Part of a small language model's weights: a variant of Muon for these matrices, 6643 steps.
MLP neurons of a small language model. Each row is named by its layer, matrix (down: output weights) and neuron, and shows model dimensions 0-159. Each number is 128 + 32 x the weight over its row's rms, rounded and kept within 0 to 255. Numbers have three digits each. A neuron's up and down rows have the sign that makes its largest values positive.
After each neuron's rows, "fires before" lists the tokens most often just after its 100 highest values on Wikipedia text that the model never trained on.

L13.down113:082128160107187070133128140127118161116145104170122117135104171110104143114163118218084159095209151058105155144149108103188166135101120144141148133145107075156098142113156149113119115149108085140110149164124127141100113124143108176111078166149108156185090122124131102155139086155096148080125096153134145117177161122120161100179146128083156146151145103127125112125091151096146154186113127107210082068101145158136154080115183136118077210145130066090231104129108118139127181113134091
fires before: "="

L6.down347:149149124186138190078143101141114151072119231106153140096123154149114119114108165100092143145108136096134112104117102113096153136106125131095104146079108156128109091185165103126074068107140133152101141186134108082118138184170120101140054107211137124072058161095147098076121102139168121076096100076126149126154177124135089105176072107138141084121090118172173178107088146109132135169110107140108159137133143129116099153115090150114121182135051091124094172162113109145123091174119091
fires before: "-", "shire"

L13.down85:094084122139127134118138148155116167159128110091133152116073143135100155124172036154098107133137134137123126129141152118150154141117134132086113062144140142066100174160091085098129112140097141142156126082151134126101114127097086222126150153128142165100117088157111143148145144153133121122150074103069169131164132000146108131118125141169141184164117156105185108100074137149138094170126134128012150099180100119103121105109135167127147075175119089090172103146116132086064175099108142
fires before: "=", "The", " It", "In"

L13.down428:153143129114155120080175104130158184120176167157087167108072115149155196096099096135097116160148138159149092123157109082136085164090066134097128139176098108154141143145100088144137137154128115119189140119176143138104156120133100101150099122129109178134132144091151100213048122116152130100108142122128085134148163127090115110126137132072083140123113164113163145121058081123113131226179119088167130127173120118053137154171143096055111117072143131107109089186107128039153125142118152
fires before: "="

L11.down156:104110052132062113092060076120160139144195138179162133143139095110172132157162115127141113166084143141106169159059132119160086152112164127137102179107092107139136121104115107094138151148128164127145116107058102065109190117151143127093150089126057136099162125147133081102091126090152135095083065139155105123148137156108131137100064085147101136108161150127136138108137166092071099099090124140183139159149142167164199137044126177153134102139092138153102114179159161096152086168139088
fires before: "  ", " |", ":", "}", " votes"

L10.down368:068087156080168097132123134110191145084085135082176077185117107123130163147111164092154131162120147144095143126086129130188104134144097103131140113130106182124084156053135113110091103130207147106125147169241114127104122105130109134128098137184166133156087152158125115063097145219193138116102155176119114119146143165118166108090093139155091177123104161124144153169112112137121107085089114096126138129170084133090133119158107090172131164070120139097147089109167111145105150112115063
fires before: "-", "="

L11.down117:143133094086130145087056163130148088113150130137105139133139132123112102099177117075100125134076147181175139055151152165149147121105106132117119146099124171094132112068140108157166104143181144119163118136092116144103177173114123159119115161105110128127085128144149175081066126174138112059100103144121151157127141131190089103189086113128142096164145161110158104161113100152134118119140067098008150111152096118102153166181133128150147196138127173056174137178133174124074194144116143
fires before: "-", "  "

L2.down1:127104090152105158173144109127126169116112073091154152120089131150133093102143106144080177131161114130106179118167112142119111162137091130062078118101093125136154162179136152128096154091067147128123104125159143067184133146173148169137125088165163174085098061136156116160076125134133146156154129184106133078125168069137163055142142114124158129114138112104117131156086105180121071145180069130200100086165131093133110131139136061073128187112120179157127089080128064127092191105134133
fires before: "="

L6.down392:116116112190177143133105127136167112113077190093174188143121082129183146122120144176073132119139109152144114073141107142157124152134103103176099167111167121098144162069128126144162135110103154111111119105168149169144115118157172205065120136107118203088213145112129128197160162137069162170140136096137100149166137166042137109163122141132162147163162140148133163185113114069164048134099106141063111100082143122127140157114177116135064113115140118128125087153173118133143120154129117
fires before: " by", " in", " to", ".", " at", " with"

L3.down69:137124114168127120152139134131130120115184115132166107162188133105149059115120109110164138179123134074095119152105165132176168136120150107149141104140107142167120086146129165150145166104134170161128146162126196113168140119077104121062181035108076149128105153166146166166186120101118119128174117173057124008133083145132126112129167153117162140139120164132106130190143164138144129161172123120140140143111171071106060146154120110074095108147146038150153111155128129097086135138071099
fires before: "=", "\n", " Me"

L5.down338:124108122167202181149170076197176113106119143127149171119161141235173135104104124120162130133098112107159121118118216120143135179083111150106085143085190153110094124129159099162159165158138163209143097127095118167110143126148138096103133133147075131187064108114153117138065175126160093144114147127098113179134107190163129111117154139158130125143141121063122148135138192134060105130091094092116146133134111164157169108085177131150099129162161070092114133129126075159136141145146116
fires before: "=", " of", ","

L5.down250:122120132142066192193201136127116110197131112107115191112157167148064121143142078060142134112121137127103070120132156136097076136189131088120080136114160142091092087107125088111084075107093070135079139069130122160121164096113081150149126103110185128129117156123135158060199140152100132099129126130130104141160178129149111125128124086088101147122127175105100109149171118136117188118123115120059121167126150093150094116086126067106126190105139161117077112145139072124180157145070130
fires before: "=", "\n\n", ":"

L4.down87:133070126089110161183163147152131092145122111160082104109146100137099100126074055169136155134146110106132143104106164096074076161159103176127065105088066132152118111080087173101112130090090171073144086094158140168152129091091059079131111076140105185147070147125135169117130121127109087114158136187107102110120135077143140097160156179134126118116205139121120141138106095140114128139141051122092096171106161118192110175086149136159147177137129115129119077098121152118138109169086191
fires before: "=", "In", "P"

L2.down384:091105120132109118143167138136106107093168133111186157113128153194099120136129062143141070079119096229115124105093151084070098131104154161111113147116136116124152110140149106120124096175197190140034067168075099106134132144059066100141147120101128138122139113135136152171165145166154161150096116138141144120168137121122116162131150106193117155151138112141130185142120097112113128100147110092085177157095178103101122111121122042168083078155133086096140140152134188123097083112066130
fires before: ":", "=", " of", "–", "\n"

L8.down131:138170126146080150110132103080173032112135137107108135128099155090095145150123151078157121147110138130103080165128125105053110133140110132176169163144137160110122160106041101133090121134109141124166130141089112134166141135131118097096117132149121137137126141108208136131105145105195168119136101162162151205192136142201139081167146163143100090121083146142143156134118131174046130163092127109079092069063143135079096102143070151167119147141149110126091141151170151162072197084139119
fires before: "\n", "  ", " in"